From a checkpoint of a small transformer trained on Wikipedia.
Training: a variant of Muon for these matrices, 429M tokens, 6545 steps.
MLP neurons of a small language model. Each row is named by its layer, matrix (down: output weights) and neuron, and shows model dimensions 160-319. Each number is 500 + 40 x the weight over its row's rms, rounded and kept within 0 to 999. Numbers have three digits each.
A block is one neuron, or neurons of one layer that tend to fire together. After each block is what it responds to, as a language model described it from the Wikipedia text at the highest values.

L5.down264:455536498474485447531458468480543429494476469466566397499454463550543456528518503582474502463517525513541559458535479522436521497478524562569462610499526507460471498501543449491528486507590514534464504540468416534492585512551433413499528409497548538492535456518534425476505547495536456567547502469471447519587520448480491527519509485555472488523543481410500476508482471542526560525458495501557423481551491453487525576483602522566438526483491475480556570468515512474455523469561489
L5.down325:491507488574438529519464433489475421528481484446494504492544570527519471528519551502508436581567482591552501523491506518532521489455475561541406561517537598610513544512593492459526498497514561543464449502520545488385529525510508542564474524560497472570392535557541523516537486467490506511468524490530485503440477497434473529448542476516515450524492494478447433517449543544478489483457527482535510505485511447565481527533510516514556513511484527506474515470512601507519524481449514
L5.down439:518488536451541499551491513544569401551478509462469501463495504487575509517479442528463515435482520446530460580518547526501474525442504544493544498518468463486509458458486481550496504471487522469512560481496403466505554530503514523488531526487538460562571562494464509541486532596489522468474482511499502434598505488410547510499474540464547464526516509497491547504483533419474499490450594532520486489516451475548511470517551415525491540537519541482477451537510539469525497480440525
L5.down735:515573522465465503486492536543596562429523505506518457507504494560540484476510464481488536482564589483499439545471484389431457451480428438493538479486450507560498468544444430553535473485484549537449508506471416544517565534485494551470473464517421464457443502534471436462448549568502504443513513424475454559466546521480551487515429540510537528473525422489490542472501551491534395502493547513439583473544533577554494588506493479531542498472550520566437432547497470497517553503488524
L5.down881:577524540499513606572596582505540489536521562497558493523487530476616480522473463505481512526527530506424479513560500492518546470476489488564547456456501558524446464537538485469514533537477466558514452485459570516526556469547471492483440499531420457448422494464492524458486487445442519507522519514490460485528496465481458445493508488488552488496508514544454522439448562533489542573372565489488534501522488482513509539500492434571438450500521465524503434523425492501612530469489517
L5.down1192:448446552440481578553457460555508446509472552517443459453470526494540420521414544550556547509496538483523611456563592550505465487570476519452485519520479503588527473466530559489538498447595500530502511497452448466519482503491483520494403545496526531471463482491522489516462465514550525492518478511468487461507582533455433515569513514493528472532486527507430457473495500527432455496505542476635460458468514499564541467484501491521565476512536535504537504453526533444486540462479510
L5.down1254:471475430571513538447473494403578495465439490517520547563501504606496476436468509539546487499439516468502519520553399500479576462465530503528489558436473521491482535527413494484564470502530524422482521498553530539578451519536542537544544479499533457522478461492527473515451476514506512503511505486530435502468485509547502481478508532505486568532488531431570485492436490478463474450565417515524495531472482502453464552472567495411591551581480470535444500506529460499508552550523419
L5.down1269:554534481558498503526539478503566442474546541526511488514493473557521489486502477527603542558495548501469539426441487550524527391407401468532542507492446606442463475470491453478576567478492437538444427493535540516511481462521469571468540511508477524446517616540453532485474563491496468524540471457509466467467560523450484491503528478503524485470494522481478493549494527477459454553469496457557460550508518485529530489437515423532457467543586552509535569466481440510479518507537476
Set-phrase closing nouns

L12.down270:461388512540499421481502553496494539507509567463483503474491512468483498585426448508458521533532443437560500472516550541487510505483489450555437458527569593503493562593470543518485483516468514509529468497532501479493550502523475469524595462499524560560506541501549460495503450503506470457441461521526539544467473438480494415480504500486502458535560514487512490452559398524485473491447530503453508516540528554459553514570498475536491492453536472472548523513459484439481512516575572
L12.down496:495517491501444530543514472515534555508523479457543458529445505492451467507477535546503511497439413480458517581510524501558521526508511546485486491500551489512427470458470485533492497534490476467482505562450535481493507473430448515533543489449458486475508571479527509461562511476506440568575489491494510552474444491445442524473498533512498526475493527562500518470428500500490474477459446546494575507475503492532488540496556543509504470539523442448490508558436450441470543493530577
L12.down539:446476429532495420510409529534467443424545463557502567470488539548478580514456493485468533492524498423557460491515524474564465441521558510582440464483540570548520531446525511539520496463501483546482544536532466405507519488556478482508496530538482518520421489436507605513572448504512436519540503466503537493564528492522534434493492453521524530537524477489506556424512429469509505506522536579434504443531506509444503497464470555525477513521534505522485590482412582502468528577539502
L12.down1065:463531453476484485509499524507510461479483493472544428430511530430422446495503518585454499534476483485527496493554472493603496583496571583581527470542543458471465503462545502564525577525467408511612547471487467433511517527508413528529428530443488518516444471490511445564566486486499523489549510543465486483414473489503481499522451467489491460537514472469485554502471468504477612480528484537486412421555478530477531451478450526507505491462426526452548493512437503544460508541503601
Wiki table header cells

L5.down21:393473576454486552523483465463480530484541561469427465508481489532512551462513445492586491564465470418454533543476417519501508519531542494489561518516486525504552441429500522527536534382461516513507441470534591527476457569469509520470501484474475495528496587491522528577541553551464468460560483579515441513537579482495442469498571494482540519471538535547463482481464502472530426527537468491463486486482478517514518494477496491546428505516547519430426479446483551532493463531536576
L5.down22:448569466505506458479518453523514485538464506542470403483506510456513455491491487483536459472488466559497499494490506415563506530501522464498463452491471489512472515524555480520452506566506501537415463520577544503431524472527514497487456550512454568514445563491484559454457417415464452490570505418469511527489513505498533460454535445485465511554509491510527459482543538526471492497468504502467546410509491490454438455398544540544461446505574509519558446480410523483542530466435419
L5.down96:482525543490449485504493483557493505476495448499464453441501516507546552509523439493498585540491501452487513461476505540463534448494470513453503543570465481540487589580469470529496527488491438466527531516482518515493552562476499548510403489439557562445530482418499394496498510478507468593495504500533523524493518535500456512545513603412529532486524522592557441415472539550515506536529595545444496501450418496536497512570444520508534553469514482513568525433517525554419452548562463
L5.down252:458469513562573466483517496397516512499541431490463468569460525504530528469519543500521500487517518490471455458538414471480518483535453494522459492553569552566435553523605469531391472427503442512512508544557514492446504554431558502510538486494426497472478447411585481458537530526476589495496489471425526496546453467472491504467486513536401485439489517470566501483552497456513520484413514520467562546502482550541522463522525471493484491535517496503466569562397529515507483504463511
L5.down303:397514475523417496506525452499510456560527508576569477514481506464548464506497553521547494543518493516531467522422483476499539489491477440511472503467525594541510530540406500578451533541537468573539497499548507509465532388556500430482507557458553487537524431495490513464426495508452478533495450477455476501489509531430541492466564503499514508502566464423485516525460451534545567498556436473484581461534519563504479467448507482519506480460464540450566516492493500466520501534500488
L5.down657:466565424551474519482561588521437534539485473409456441473518425535574459522535516453567530501517554491434461514524485507479477481436446565529506544518471530569503479544453488487461535437508549544471461537532521498423527537463503487525462552415508487513482553501506463491534525463497490490471498497495488497493515539423561505529484564544489487436555494500555451466489480506543513496510484477529552504478502464476412457457536531442492451496508519551608549504476475455426517489497497
L5.down808:451512522517429474444468525521476474485371512514491546533440480513516508495464488495518553391536467437486527571522469511504561527499489471468506571487462437561524528484503508459495506597458563492470504414514494486494510466461463451537475437504457523433485488515487466507456527503461520518511500468511536503498455420511506441440517424483529458558482531564481479499484514565504588450491518491494506501520496527504448486500533507510548486551436446476566481435526575595485519536517480
L5.down1158:481508464476468558530452496480496567511452484398559459484473427497532476497553520482545539530514579519422514528405483444518526494452441530549513416506561472551457449467476513489502449508510492582560479528452471487459526480529479495470539508477518535474533486456480511460524528508533497514526457381540478483444469581460564476501453532537492505472524525489516459487526464475501567520459411530541532454466472564556490494465492519521494457511503535484597520631534469508533469510468421
Table row boundaries

L12.down408:490575475469536466527452497511541542499499525485472560461518505555530557555532477512479494522521600429515448473605427546540522434449577521450491508501480502463521521485487508511491473532530483535472481447538498459502576520453587501459469462478471521494471462523558452450481514600434468539372545512509567520580429425537526520531447433512553515463508451471501426513514516524505440501515498554430474569486529463499509481503464471481499516498493504513506452517527501550493582554502425
L12.down430:508548461442467482524545454511517524457461460481483527492487507533505535550466469525491422512528488529482463561512491551531483556505471507543457487515490497468506545524490550501509505483450489490521533486522540571489529468451481481514492460446500491458559457492510492515534494540508445513577481487469465577520518449578566482478517575448409541453507416391450544469439508507543527482432529495526634500536505425559540544470485506548475483515399521499520570509581525553444519509534491
L12.down768:500503455582439452387502500427570468525544454511507527537427520454430501493490472471431542507473576492476494476519501526481529545479520567501466480471551426580469521475500397503470560600550489529473548498435453559466499552470476450438477523493481518525528479556499450470487498526463529582499545463552528442501534438484523437550416533517435501527527573508543489523470523616490543503518498495598555494474477479422453497543457515460496498524428489486453499483551602533427431538503441
L12.down1275:457396478518487525496519396506514485526567541468498490595478440572458516432512597536496582507419482515505527481518476579548477558514545532572471530538537502527517505496513452416486511573510416560471524502498526438510457511497518521471502493491477416544421502415496452488521559533547501477516520498450533497509433536505470557561479494591496485571473457466492485419480546490483585513412482572509483502436538435475553525506505475535519495490494458532461461506490450528390522490466522
Leading digit of years

L5.down222:520512527508487477438455528529501503455491471540536549473540536571404541499514448491558498519454477535522473500518462470477501428462500487478413427520441525505545557488564545528566463541554494430447525543508501466476465544557459458514528514442503522460524461553560445433457510463531489443541516473480439431410504459527497475435525471463510479501480501566468525597496413500473489497521524495552501455503524502436509486486490539486597496497511506476447473496486510521456505479488525
L5.down274:576522559480516554564504467531537480542507427523417531524514512466469492413419478439483512534418534504486521450489493411478544514457465514491562506381568519514543466488516477545510524409591466505475532432445508517482509446479439539532553540509526503527551526500456521517502526547542543534508528424526439560538520528522467439488515503485463536504506498528548520520442528527493528458503488487522504430538488444508477414439502482495579460522556492559497469462598497492537547498477516
L5.down304:535520492472601532480523480475501536512470425450509461519519484537560475454597555416501476515488496527508463496466506500470560562465467527434462391487532587511484471531499496506437459481483455531496554468488513595463583531509481452484538518533424516433526528478464484468478429513482490485591508509550501479567355504514540483441503541548442512539509526545477539496483489538515529580544505521445457437449530525501474512475449550528512473492505489509541476509466461510477470504509483
L5.down350:512470476557498521512475502489470481504477470449483515571536514487547509455500492395454565456505495571541519551507555544478531492550462533419553478542439441506453443482468496517511468508500508478494457537458489491566554460551512446569436478505546516460530563525510509487524535455515463465566537528462452529575453452476402457519516540449532435476444512503535496498421435538476565523533501484537491375551518572524524442512511516491385575526500493532528488450513534423426462509541476
L5.down509:483534478502531505434551504497414510520495465505537464468457492449492496461592547430499481514492536528452494463430538514472500528494526513514435453501508476503509517510581544615410470558493439486517483475446513516500512480492474457503579520521498515501541458459506545498542464537514440503536524547548460501510450473452476508458569517451526450463452458483493462493510537548540531585505421509491481471540507523521476508544538476499526496522554550448483513553542528575426483539490437
L5.down716:481550522480498532530506495450442532436494493421438475532511436533547507565508509541543495493556456472494496463516519540416509558511464554530569474496516496461466503548504495501538445505508495468467527505486519444541559465504502486499478549511418469501462456475452446484465521425549448483509601515478499504503422512510491538380490501531551518499508487523519559590499480533487455494455442490457516480474506502555455548442470502552487531526500479478431523626531510515513500439548498
L5.down719:455491518478534499462441488479569572401455484579540420555537488478507512551507560479465453498525516500546494562493545480515510460556534443430596496505472422546459482520501453515458456498509565502539445470443479549567504456472541435466551495549497568495515532531477415512502484515496526555497481502462457541405553555512532440480448500481507535509458544536502487540434549559491541540482496537507598521548461548520525512484513495522526540526511491468522492510502523515500597519522410
L5.down946:500507577494490524444492513449528500454472547468437532543456546512536516548522470484575526467506499515568356495456472482513529582520477487571556453411534544487544423439455481511577545524489499532501507416452500553546441447485437419534475514498495453474460498514497417540499526575495525487529539535439459505503561466524533428466449434476583475531520493512500504465545508512501445485482484456505515540511473520500555549473534535504480522528522475524459548566533424529508460560520556
Late cells in numeric tables

L5.down198:531499591479542553492527514525519433492384494434501530567578563493531490455485543560433522537477505495428454570551498492563538452471505531432474529478434546480510576509489472449522452560489493505477543497505488508430481529484514535528498474555490522473450459516563450500469492531531478530485481514485479589479497518495559499532479501451436475408527522545473504512435472550463462518482517511576510441489549537495473515582455585479484543519465494493401520496510492460502506487489508
L5.down237:493502459466507469427511459575461512458463509597550456540499533569583534485446512517524512428446541531551482451437481475477533479519509543524546528526470464580472451503572602435470547451551497495582480482485501505521502612464498496475459576458448495506538468515531517495481488515501502513505496489613440547578486513510527464495463431447544496493483428465504425460508500486516526503533462514530504571508510458446606533545443506480525484500487460527432517420456543508589450471444546
L5.down240:524464472464542459577457472451414427461484435580529514481478493541466516450465466484540523477462512524444537466431556452514443478484505580444517507487488477488488429429483492482517522551557475480501470479480483526574448525445365533555514462489489615486512491479540526465450442473477430495539459477556460521579550546460569451482493557516559493447440518461475520426491484499485470492510499465586550496553601423494531527517499457479510533549484501565544536471521461449531512500546487
L5.down336:491494577511498504509496381476509423572452459482501457512462546467490467423573463408508498555525496466491416550588421552518490561488507548468489480480496459520479488510476450487516481463500542518455471490555566462518573448502503508551494486537483546500527556508504470521485523405583530486459569528461475463441497433515513423452567465430517446533540486544485539538421454512461491512506503510529579535506447599598423544468470510508437559467545522487536489575467548524526470522526521
L5.down803:472544560510469540500484485422533462504540491450564566553530417512551517494512476505494493531499516520446430469547505433498520511471521458491421501578456525443541482491508507417442502537472562483480554519515539488504585562536553436524441498536573437501464530480431449462434604494505519519491510529518541496523493574477537589537538551470559537506504469494553466497483466486496530539508500508465459500468505493440466539467514593514485444425488469521536460480525485428511579521556541
L5.down916:490496524505536545554497547554489435506478478536510512538582543470496476542451537513469547555493534516524536496418510438523484462533458480520488461484524513560532490474513522479554502483550515522488557540485541540494514513518528510510494424536461433454520422445473485518503543578494560534568463538519476582500477527453494501561544466492439517521414497550472478474473468495509470495459470540573518455509508436427597544564472546452521455527508482594420514542432473477461536503498457
L5.down1083:481520498521456535486521413539416529484410533490488578566511502480549547473515476463481527488483463518508502436534435480529503542517484469465523590556465454534446548604493513530526455498509445502570477564549383556471528510508525537516452553471591517428529455537520548505503519468575464452428546454544527461455481443440457503511424436555502522419500470545539463561500515495497472529492458535556508556502482519507472453569482430522532534520546520448502531543564537514503501534522500
L5.down1245:492541501507542463559513496494470522448496544420503506486465431567539482445490618470524443496510473493549498522465456541412479559499464461516515530528495556469515484515519497496515532471486545465478555436458474479532500561525461509474467517500535478538489365484468551480478470464495474461483448513498457415528417424523442507487460591435538531496470458561530465460530450510480478497540505527496477507585612483428542530489479470490477454478528528538493511463533542513464574501480528
Digit 3 in numbers

L12.down334:524490438485461493494480498543455502467488481461495486498551565465506481541449476500463508416464464538509446489495483518513549367535515516553513495484525508515471514433506532552441527497509486550460545467522497433497500437502480440485482485454474489427547454513490521421550448547492474462529546505500480517497453532463509515561434527470484548516533556558583485441546485514553442517484562504461484498545476441532522483513443492482493515576529548505519530414533540498491533490482566
L12.down380:505563499485485445508539465513521524488456534530533448481555467436519473496468435507487607476494481462532557545525484488508552488497503466556461483516489504469495537476571489461515528516537532547476470475540527472530435481472481500547536515485551411499506463514528515512542482489573528508446509469506462481458453547473548526514510488431508465508554479562548540476507541438466420550489451446496506490489423435450502470554494578471469568514527526477431566569574518453487457498459480
L12.down789:524552506537385482534512532455406555505545530524492557471522517437458448651483523555471544488456478461566461471493536483485558528536484427523576542514430466485462461592481479491512409491554482567515572470547497460476524548497524546479535505522546409428507504455583499483470484512458461529512514475498426494495443553499498446522520479492493503577563474524457480521426489502542444556482472567486463489466525471494597519503515488537551484521523537543493533501516470507497517498541529
L12.down946:504482535560470486456491478549432481430521520522415471540569499482485506463501441593505538503518486502449485422438472522467551496502498462581540503521556430460468492459561450565520546466505513484474542545494455451549463448487474508502554513388549503493518497540524477418480448494471454536535569533499440521533471480479482474506487446534529497471486491528506504468509474465543564523465485495514496517546493489529407525578491543469567538505502522423491538532543485508509493501486465
Cell and heading ends

L5.down337:536456533482486458514605382530539446473523515489449526515517537523475569509525469504512444522483495425594462480408547538403525469480457469426449510516451523520506493531472523550534552516489441512582506513459453530480520458408449556406513523521486454492530493512469533474487483501423531512555459446458493470543508444446494495567440515598541488435602528451543495511525494519505521564506465515522451535494492517501495577509505565499534542507521489494540375520523535525471493600483530
L5.down381:542463515499453561562534544516486449426568498461524533522445484461503566524472504494440511518444531492484508441482585457500529413462484592470492491581493452475500519484511489495620478533478470485359487478560519536472504533459542501520575526491455523484452576537498516569464507443516459540535467515464499520490527509515574489503523477492487533509489517527515435505456542503501467526540481482524535417467533416536482439419540482533502463556496475639439451475470469457479540498539555
L5.down689:543493513525496482506550542537507429413472550468551554486466531517489470519440510523500496521451406509595537445544485429507519466530557471522542524576534530545577538468550475553610558596496486489488448492461560516433550491484498490468532507506459588510440469449474509474480495458469539402439574460513552527577533473531410474544463484523575550494513593488469489496501520574545454482464552520488560544447518529464508478496586507462501504509527428530445491468512569509465508555489451
L5.down908:528543445444521538549494521429546563460535515531513470508485538428517517620452532490488451419461468497467499512509509498463464453489580483436519515540461516489507513462515472454520494515477529569467520478502558506427521493474459520447487509441463535533524554512509587494595386498643499556475466554530472524548489583540528465557468554529501482467434537442481497530529556483518511507510534485555520421535485474511474573448531546441441527477543460524516528495556484439503500490497503
L5.down938:495514483487458493561565525482461571557545539485547418500559537511528493528487497393494508498491495554475472488535517493513444461533486550457464447551504449548512547515515533451469493520523522517453475503538531485468476488462489502518493533447516509565491411458461474553572463417533534404547429476540432534476486521543523485498465478458500540533463529493475417533537463500556510483491508466601432504477507499480507475394540506528538497490473534571453510468528502527482514460528473
L5.down1070:464553464528562492481493451538430466527563561497546501536491548491425453524480540517524450494511484575541501502507533463478430490469450430529531508492482474481527507511527489502537480523514462528497516532537498484546431512517452500555444492397494453544509424502438538476527510448542508498434517549449434490576503496508524534519484488407541458446495484424471459524464463477507532459486505461495487470460478432461515511474497512505515532562511465472517517440548516477490458403526480
L5.down1146:506442556465528473518528508496557507549475558446456585556439491530554577481529500483575561438560473458515505550578535460506425555534562570468439580551478489517469514566497551442527524418414488533508496482544581494505473469536471568458554537515461489484445494553509569530486515527467481526422495518513523493492542473470525449510455433525479551539535493488499479450464463523528454474522498452490482546463432465508510512418475444494549503519432496505510553502499560479526509492471476
L5.down1199:521370464532521525542565528575479488532475451515530540483455553478497562519523504497516551555467542531453520465476503370519554454521541528466497530488520564513480500532527432485500504472484545450451482398517486510549507474486470521546592500561437547510517475583462466494540523478475457518475556561514535471495520427500537477544593474509491461528594504551535505512481511505461545487493494468559548477475554483456568471520498460529514516513469450440505502505551565442542512453524552
Mid-word fragment continuations

L4.down301:499416511543499553412488535534502577468485547479461421545549461478487487427581544500522492478484519506506522492461472501503484533447585543545500496463443568447540490504459484507563473517514460469474527428573546489527477554571518514544471552507450473547459490595408527426480491467501506529517528522472500455508558474530482492480502497532606566544451487550549462531455543488494487519572524503517511458472470444484466444452511512470522583474452463520460473547461455509516511459440529
L4.down526:468525475525404513523541500460482625560450520481560525503431458520559518477600510490456510499495516538453506520412513443491509520520455513503494566504425542476537477521454483498542431498490507414494504610534523508452565473553524496517526537538556554506519445516466504458488471480445480557449536422445494554494512514495519461502545528580474551462440514561515541490532551500517572514529508488505556488521473441446488485539545501451463487584439473519537543515470474480521484510426476
Numeric table separators

L12.down174:508453425501468541492502483509538508466579504519490489523454502458492497385463509543443502484479548424444484551491490478529439483471542562456599529464489606506519508495444487489563494442548500465507489525444484631522507482493546542612500477487459463483563477448545485500562451539559480508443518496480473475459517429605461440525443504465532543516478478503505538565502518477524519518512484461485396550546496423495492525480575544462447479491443531555497529572576479528553540603454447
L12.down431:508428424501513519482534550497456472504453547459445483540471460515517561466436459503501502568465464520508546554532423390523474461479482503517437532471528495470522566491484470464522488450495475525475544502567476526526375471504489516506511483543535484496452458488467527558459551482526519527550565513461467539485502499490482492463532535476570539501465475472553442456509444423551539430346456502580520554503485444459505521452547523511502500553463502532556512501477505504488451588478419
L12.down1013:510501468491502518453465466505486462451565536516467508475508489451464548562560540482507556470491516569529512538439507526530456534532504480538527544552529482520506566473446503404472487450473410479525473475490475453486474518499493494468471558445473468549497488572554411522465487424610459481480475567482447491452448533488477538523524453446531482475565525547552474535471514490520507505459531518484535554480461492526493495453457537492560525503480542479527592474541437500587506506484531
L12.down1268:495506467534513517556516539459482521499511499504472563428493510445500517489532562567483542506475487444487486495496471549463476527489506508487448474531541609500437492502469582494496539518511522492648511528428407530525405499519506534513493554526490516516435478547487497564549527526530522531499504502520520519480477503470536517522470553404486449455535520493468519513482503497467487492487429518483444528517502506503520525500523591493399463515543448501541493459506446498465491443422517
Table row ends, prefix splits

L4.down238:502524501511538498552505437533582483507545478495476490429518537516424526471425513465521473494515526487540501516498479497550504482472449543520434493535444481518502506536544467489506570489499525552504512572532540562447467411504446501479511532504532457500504545536541530492387506476503452490482451399446461534496455563557494558524492589461527520537601514527473510514487501473533486498521518518485503540436535568492571508495453533505499548434466483513530430502493500503498518509410470
L4.down751:477546455476506492508523427491467462573485475492540510532539490507546491527510507483475545522492519581561479518475574492466525492451518528481448513456512525520519553520477470482533546458465401492526504558455561406521466520483456540575505427528539501516545395485531505513516519498455474511509497503511468488494505560440446498592538553532483430563508397511479466472390501551519559504451430419517492483493480485449493414442491468527531585445498496466531518490499502572508480560475506
Numeric table/infobox separators

L4.down107:452522515469556477484425507477526450518480476419484474498437461441480452555426579483550577472521590555496557446496480525502465549531512558517419510571457460464458452502457571561435475512515543448454534603529489555566509447450378519431473522546499474448465545439514504531500476539489544521519437535484480528514472503519478446502499503505464494505508502470472516554512445501505543560473500437562417445504513479498394495533496483461475511530496561554468537518425512486486450484524479
L4.down536:462476476430551580481488472447489521506508548561450498520436419459533501476488430469445557506535499472482558515518477503520535511524428500496534474537441510502494540556538557451461433507483482450519457573446567490505495477509427535523512458460482517492516487555443438520506546509461510500503470551497466529543488426496554511431427498538555578486524515486431476500515506532494493496477461445555516481462484475529541516419475463506482495427514562492445471511479538494465457464535521
Mid-word piece after a short prefix

L12.down755:544550540465426476543565544416523459491574493464502422484522482536464532463501525540572534561530561487457510453523491516541433496461478464502442424494492389428440476493523483488498554516490518451567466506552531535512445550525466529520412524472516557537481580488507503485499491514545478419499505517545521510495541620543467535512519550490475403492514447460503457528501489454496534489462465544557533488489504511468464514486550521500440507471503502462468492536452505484482438500450491
L12.down791:531483499492529471520474483433530486515542505527473458488489482509418547456501554475471457479510491415463493569529496464489490490487513432509526557468462320527479584537491491511482502544445459509535506493481509508518493503443468526428547482509451487496465487525461528469495463531469460428483500509430448484535498529624532518469557490501573454459556529472439511517425556518571554539493499519443516409501492494493517555460459497455499500494465493573546498478428534445431474560493564
L12.down1113:414543527469412513529530495475486470556493529502479456437498520490516480499563501487461543402460525468546497463435535505409468464518507469491529502543509408506407507433491535456489482520458535503473569519465540571524499476555490560447531509508475490533549521435563478596523396468456540513502477424442530538513462548483544497513517577495527489458549449540476456467446416516470533533481486557553466545439509520485535492418504539546467492462492592546458486506518499445445560505541476
L12.down1245:501584474517447497439507532547500483570463571481468468441502530516471497399509517514476562501460495426470527509547469473452573503482504548458528485476455259515491500490537496528449525460481525500514451549498531466504503518532513541497500440547527486475521480467463477488489506513512519541526464529517465551518414553459509488484532495485494504487498497444489496541493485488442549479512510522425575492541504495476514436509508529575552490518452528431538464475448512520444517470470520
Mid-number separators and digits